Part of a small language model's weights: a variant of Muon for these matrices.
MLP neurons of a small language model. Each row is named by its layer, matrix (gate and up: input weights; down: output weights) and neuron, and shows model dimensions 96-159. Each number is 128 + 24 x the weight over its row's rms, rounded and kept within 0 to 255. A neuron's up and down rows have the sign that makes its largest values positive.
After each neuron's rows, "fires on" lists the tokens most often at its 100 highest values on Wikipedia text that the model never trained on. A number after a token or word is its count.

L9.gate247 [145  86 128 121  95  90 127 153 140 149 173  79 121 122 103 120 130 141 116 122 115 127 189 144 160 101  89 139 199 115 111 109 136 145 132 119 124 160 107 154 134 138 116 133 156 109 136 129 111 135 135 110 108 119 100 147 103 113 118 140 175 103 174 114]
L9.up247 [160 152 105 172 144 152 109 129 144  98  92 139 131 150 118  99 185 130  98 112 142 156 102 149  97 150  77 113 162 130 130 155 144 109 123 152  65 128 164 104 135 146 125 118 163 140 142 111 101 131 100 122 139  97 121 118 126 146 107 135 178 154 126 124]
L9.down247 [ 98 104 143  99 140 107 151 113 136 154 122 145 128 113 129  95 205 104 132 131 117 115 139 171 139 113 123  95 104 167 120  88  97 159 130 131 136 107 109  94 187 118 140 117 138 117 129 141 106 141 167 121 179 119 137 138 110 146 114 128 104 102 132 114]
fires on: " |" 39, "," 26, ";" 5

L3.gate203 [113 124 106 101  90 112 107 137 101 129 109 130 146 133 120  98 110 153 172 103  94  66 164 114 203 134 105 132  97  95 148 148 162 179 132 129 121 135 117 147 124 123 102 131 129 107 133 117  74 134 140 110  82 105  93 142 149 158 136 127  75 140 109  83]
L3.up203 [154 150 129 113 142 123 126 118 113 107 135 128 145 130 137 146 175 132  89 122 125 116 152 128 136 109 120 122 111 109 151 128 136 116 109 140 120  95 130  89 153 144 152 114 151 125 124 163 107 145 125 127 113 101 110 112  98 125 156 163 115 133 131 142]
L3.down203 [126 111 150 148 126  82 122 134 171 119 168 144 180 109 135 128 141  94 150 118 110 107 126 137 117 115 119 101 121 147 146 103 114 123  94 148  96 120 153 105 167 144 109  91 124 104 138 143  95 132 125 141  88  98 145 119 169 131 160 140  69 164 114 111]
fires on: "|" 17, "omp" 15, " to" 10, "art" 8, " |" 7, "org" 6

L6.gate203 [125 151 107 145 102 161 135 107 148 156 115 129 135 112 147 140  90  96 126 109 128 130 157 129  93 168 127 109 128 167 147 129 127 192 171 156 106 148 131 173 135 103 112 107 144 124 130  89  68 126  87 122 129 105 129 119 140  83 140 124  91  92 129 108]
L6.up203 [ 60 142 132 153 136 116 143 123  95 120 118 160 119 113 107 144 135 148 124 167 110 124 113 117 107 103 144 109 154 162 154 131 142 149 128 156 137 118 103 150 176 125 130 120 131  99 109 137 131 120 126 205 151 109  56 135 133 166 110 151 101 134 131  98]
L6.down203 [133 158 143 124 159  93 176  92 149 123  84  92 133  88 116  94 142 129 151 148 106 170 163  98 108 167 136 106 129 158 169 149 130 173 151 135 101 121 143 147 132 108 116 145 158 112 150  95 104 114 130 119 144 106 133 145 105 174 108 158  87 109 139 126]
fires on: " of" 19, "," 19, ":" 10, " in" 7, "est" 4, " creat" 4

L4.gate308 [ 99 155  94 127 112 154 175 121 176 147 113 127 180 123 156 142 114 100 109 104 138 116 139 112 123 159 115 105 148 187 131 190 130 160 131 103 126  96 137 130 144  77 119  71 162 112 111 137  97 158 121 129  94 170 151 132 135 119 153 133 174 121 115 117]
L4.up308 [118 148 143 129 102 147 134 130 161 134 181 117 112 120 131 150 148 150 145 145 144 113 142 102 158 129 143 170 150 139 120 153  98 197 102 130 134 123 127 123 144  88 163 116 120  66 148 143 120 119 110 143 113 153 146 121 118 120 106 139 100 100 133 142]
L4.down308 [121 107  96  85  93 165 102 140 131 140 115 118 147 120 144 117 102 110  97 117 164 116 122  70 127 102 163 146 117  58 122 173 168 154 111 170 129 123 125 159 109 104 131 175 135 156 150 116 117 143  93 105 151 131 137 124 173 125 103 141 145 124 132 151]
fires on: " |" 23, ":" 21, " of" 21, "°" 17, "\n" 13

L6.gate157 [138 125 135  95 162 102 119 140 129 132 126 124 104 143 107 106  99 165  97 128 119 139  95 143 138 140 107 140 187 137 151 168 122 132 139 172  99 137 169 155  83 138 125 160 131 137 141 113 148 101 122 138 122 121 130  95  96 118 129 109 117 116 126 148]
L6.up157 [121 148  95 162 122 129 123 128 152 118 116 161 149 167 100 116 134 169 112 138 115 128  61 111 114 130  88 127 122 102 142 135 112 140 111 151 141 121 143 105 116  91 116 113 161 172 136 131 123 104 140  94 168 121 133  97 125 112 110 113 120 138 141 118]
L6.down157 [128 101 137 135 144  99 108 104 166 121 111 121 155 125 179  89 103 137 110 121 106  99  75  77 161 174  89 144 104 130 138 126 135 129 185 171 136 123 151 146 123 128  85 132 112 154 143 121 122 136  82 120 162 133 134  84 123 169  96 140 131 123 115 117]
fires on: " |" 93, "|" 4

L10.gate366 [135 127 115 145 151 111  93 127 129 144 160  90 116 118 122 160 113  93 166 138 107 146  98 171 133 107 141 171 158 146  68  83 149  97 102 166 162 127 123 130 133 106 140 102 112 150 165 114  96 159 133  86 166 137 126 106 125 169 109  93 153 141 177 129]
L10.up366 [161 124 117 128 127 162 100 125 125 115 121 117 141 155 112 128 116 110 115 131 173 115 134 129 132 100  99 147 147 113 103 126 119 118 100 179 103 146 178 110 118 106 134 127 123 143 134  72  93 128  85 109 142 113 137 156 129 107 104  88 135 145 141 121]
L10.down366 [126 141 126 143  93 132 127 167 164 178 117  73 120  97 143 109 140 137  97  88 122 175 147 144 156 132 122 111 109  93 135 166 135 141 123 144 133 111 116  72 128 162 118 142 132 129 152 117 145 127 147 152 167 163 152 151 102 103 152 146 138 115 125 122]
fires on: "," 53, " ins" 9, " des" 4, " Ex" 4

L3.gate268 [165 116 138 120 102 112 100 147 155 126 150 126 106 113 113  91 104 111 106  99 136 121  68 127 114 127  96 170 104 110 114 108 137 120 132 150  91 151 148 141 135 121  97 131  89 128 140 150 131 111 113 158  88 110  79 113 129 152 151 121 130 123 134 139]
L3.up268 [ 79 144 136 178 110 138 126  84  84 114  99 107 144 140  82 130  98 138 138 150 174 126 105 137 100 112 154 111 166 140 150 134 152 138 129 114 134 126 119 169 178 102 147  85  74  87 119 151 134 132 143 161 117  53  94 149  72 139 118 166 132 112  95 105]
L3.down268 [104  95 110 109 119 133 138 151 140  98 148 116 100 117 186 166 113 134 126  97 103 130 139  98 143  85 152 175 142 140 141 103 133 141 119 172 134  87 131 153 126 127 112 111 112 174 123 115 150 171 125 153 170 139 122  97 165 110 109 112 100 131 120 147]
fires on: " in" 71, " to" 13, ":" 7

L8.gate172 [102 143 141 163 150 144 149  94 148 154  80 111  78 129 129 132  94 145 161  98 122 187  97 113 112  73 128 118 186  97 150 116 127 131 120  92 116 143 137  97 115 142 146 156 145 132 110 194 111 130 101 118 109 136 149 159 159 184 143 106 134 154 127 112]
L8.up172 [124 132 137 132 160 115 106 124 115 127 152 100 118  70 180 114  86 152  87 109  77 159 149  81 132 153 174 143 119 131 169 131 119 154 128 117 150 123  74 152 136  91 134  98 109 102  90  95 120 123  99 148 119 111 132 131 165 157 123  96 143 134  94 166]
L8.down172 [101 151 155 163 101 155 118 136 142 119 114 128  90 124 119  72 123 123 152 133 169 154  94 121 102 131 140 117 110 114 131 108 127 141 152 159 111 115  77 149 107 140 122 114 111 147 121 115 135 130 115 140 155 108 117 102 136 123  99 173 116 129 130 153]
fires on: " in" 38, " In" 30, "In" 28

L4.gate78 [130 132  97 120 139 140 144 136  98 111 137 131 104 126  96 142 141 114 156  98  94 134  87  94 163 186 178 112 124 164 148 142 153 130 169  81 159 156 164 144  88 113 106 130 142 138 118 135 116 120 118 119 105 161  87 131 150 119 173 146 145 138 124 168]
L4.up78 [121 136 113 133 118 130 109 118 135 139 136 103 103 134 110 129 144  86 131 166 144  83 140 130 121 160 139 110 129  88 121 100 158  99 120 111 135 132 144  84 135 138 124 108 157 172 115 130  99 103 134 165 134 103 130 169 126 106  99 146 114 148 109 119]
L4.down78 [128 118 122 135 185 169 127 156 145 151  86 133 154 107 116 118 108 124 145 176 124 126 113  78 135 127 107 162 126 126  84 175 144 103 191 132 162  96  98 135 119 119 134 161 144 107 112 108 129 135 122  76 135 147 130 130 163 127 157 101 132 144 125 120]
fires on: " " 29, "t" 9, "ed" 7, "'" 6, "al" 5, "." 5

L3.gate399 [ 71 103 116 159 130 115 116 148 115 130 129 128 130 162 107 117 132 168 134 101 111  95 130 138 109 134 141 149 155 103 135 120  87 132 187 157 118 131 101 122 122  97 131 104 142 130 117  99 121  86  84 110 140 133 122  96 156 168 152 126 115 101 137 146]
L3.up399 [ 75 111 129 165 131 150 127 122 135 155 140 139 152 127  98 168 130 157 102 131 121 142 140 157 126 165 124 197 133  65 144  76 151 142 133 124 117 158 153 140 156 162 159 157 101  98  92  74 114  55 167 144 112 154 138  93 119 140 153 139 145 115  88 168]
L3.down399 [110 131 118 103 180 131 103 116 117 118 108 129 107 125  93 102 148 125 151 116 113 114 145 140 129  77  99 138 121 119 137  98 148 126 159 101 147  85 114 135 102 114 113 123 141 112 140 132 121 153 132 137 166 145  95 117 148 155  99 169 158 141 110  86]
fires on: "-" 34, ")" 30, "." 28, ";" 4

L4.gate341 [161 125 167 135 146 156 165 139 145 106 119 160 131 114 129 132 119 131 116 164  65 108  79 104 132 121 128 111  89 130 120 125 116 125 156 110 121 125 117 171 107 113  98 104 134 114 141 153 123 144  63 126 161  96 144 137 132 138 131 142 128 110 157 166]
L4.up341 [111 146 136 118 110 142 109 113 149 106 114  84 102 141 128  82 138 112 159  88 125 102 132 145 135 124 128 107 122  95 110 116 125 114 119 115 126 107 102  98  93 109 138 142 130 136 133 138 153  68 127 130  65  81  92 159 156  86 118 187 121 132 139 102]
L4.down341 [148 146 151 110  94 158 120 110 164 119 142 127 145 133 150 123  79 108 117 112 107 139 142 106 106 115  77 107 127 156  91 111  98 125 151  97 135 115 144 143 131  91 100 161 138 123 142 173 146 115 119  85 181 134  79 114 145 118 164  65 104 112 110 117]
fires on: "." 44, "t" 9, "ter" 7, "ni" 4, "on" 4

L9.gate55 [112 160  98  93  99 140 124  75 133 145 133  83 106 117 106 159 131  69 129 114 100 147 117 126 143 126 130  94 161  91  99 137 122 175 125 110 133 131 102 130 126 156 108 118 171  86 156 179 111  97 129 123 112 129 101 133  98 142 135 127 143  85 151 116]
L9.up55 [107 121 137 131  93 146 136 133 114 123 133 112 105 135 108 110 137 135  77 141 156 154 115 124  99 146 115  66 152 182 123 161 155 148 103 157 141 160 114 117 124 102 124 104 151  68 117 147 102 129 153 152 157 147 138 102 126 185 163 118  70 103 163 144]
L9.down55 [128 132 135 118  97 148 171  94 143 114 129 109 150 149 158 151 148 109 165 147 139 138 151  96 142 163 149 167 153 174 175 137 144 113 151 126 128 152 103 132  86 126 166 139 127 138 102 126 114 118 165 105 172 112 127 117 125 130 127 102 146 105 123  95]
fires on: "," 51, " and" 18, " of" 15, " in" 5, " on" 4

L11.gate256 [159 121 137 106  94 118 135  89 140 102  67 110 163 113 134 145 137 155 120 121 149 180 129 119 185 148 117 130 117 147 194 117 110 163 127 143 123 135 130 122  96 130 169 175 124 103 133 118 114 104 119 131  80  91 127 125 108 173 131 141 124 105 102 103]
L11.up256 [ 98 119 150 155 119 171 105 135 150  81  88 126 112  95 123 125 142 138 100 149 157 125 146 149 137 137 149  88 146 125 179 107 130 198 145 134 147 140 119 112 122 121 156 173 140 131 117  71 130 134 176 159  94 151 168  89  80 131 150 131 135 103 109 146]
L11.down256 [155 145 104 155 116 115  92 109 145 142 114 196 134 118 125 105 114 109 114 151 117 122 131  90 116 131 148 159 100 127 108 123 100 140 111 158 151 124 116 132 106 147 157 143 141 124 115 125  93 148 116  94 136 142 116 120 134 109 135 108 125 138  98 149]
fires on: " –" 18, " for" 14, " on" 12, " and" 10, "," 8, ";" 8

L4.gate232 [111 103 127 144 118 150 143  94 107 132 121 126 114 175 119 141 152 120 152 133 163 154 107 123 136 142 124 140 125 127 116 107 153 156 131 111 100 115  98 147 116 112 113 146 115 141 123 130 131 110  71 130 126 110  81 115 100 152 129 160 162 141 159  95]
L4.up232 [152 191 161 118 153 168 145 154 134 135 120 115 156  83 137 106 151 126 132 115 140 123  53 146 158 103 160 109 124 157 105 112 141 146 123 113 100 155  77 122 114 148 135 142 145 167 150 105 143 127 157 143 113 142 133  99 129 126  98 162 123 127 148 153]
L4.down232 [128 144 111 107 113 128 158 152 130 136 134 167  45  81  52 104 105 127 125 130 111  99 152 109 102 138 132 135 117 145  86 168 135 143 107 160 131  95  93 125 117 137 125 117  99 135 143 127 116 187 145  77 188 138 148 139 109 102 106  89 153 122 136 115]
fires on: " and" 68, "ced" 7, "," 6

L8.gate436 [133 132 117  95 160 133 132 149 119 114 124 121 122 127 169  87 115 149 132 149 128 142 130 116 126 111 148 115 142 117 158 116 144 130 153 111 118 159 140 146 124 125  96 147 121 160 124 128 162 138 105 142 125 166 161 126 218 137 137 102  95 180 147 103]
L8.up436 [117 169 123 126 132 109 129 120  77 129 104 136 125 130 178 178 101 156  80 133  92 124 144 131 140 162 118 110  92 147 151 101 124 139 129  92  98 137 108 102 163 149 110 130 102 147 150 169 120 146 115 104 125 155 114 131 151 129 103 109 121 120 152 124]
L8.down436 [ 85 139 101 137 150 144 150 131 124 129 165 147 107 110 133 145  97 167  89  85 135 118 101  76 146 160 158 112 119 118 130 137 138 137 152 106 109  97  98 111 128 166 137 143 115  97 158 134 180 164 131  90 118  89 132 100 142 140 172 132  87 132 165 130]
fires on: " In" 38, " in" 11, " Final" 6, " size" 5, " wide" 5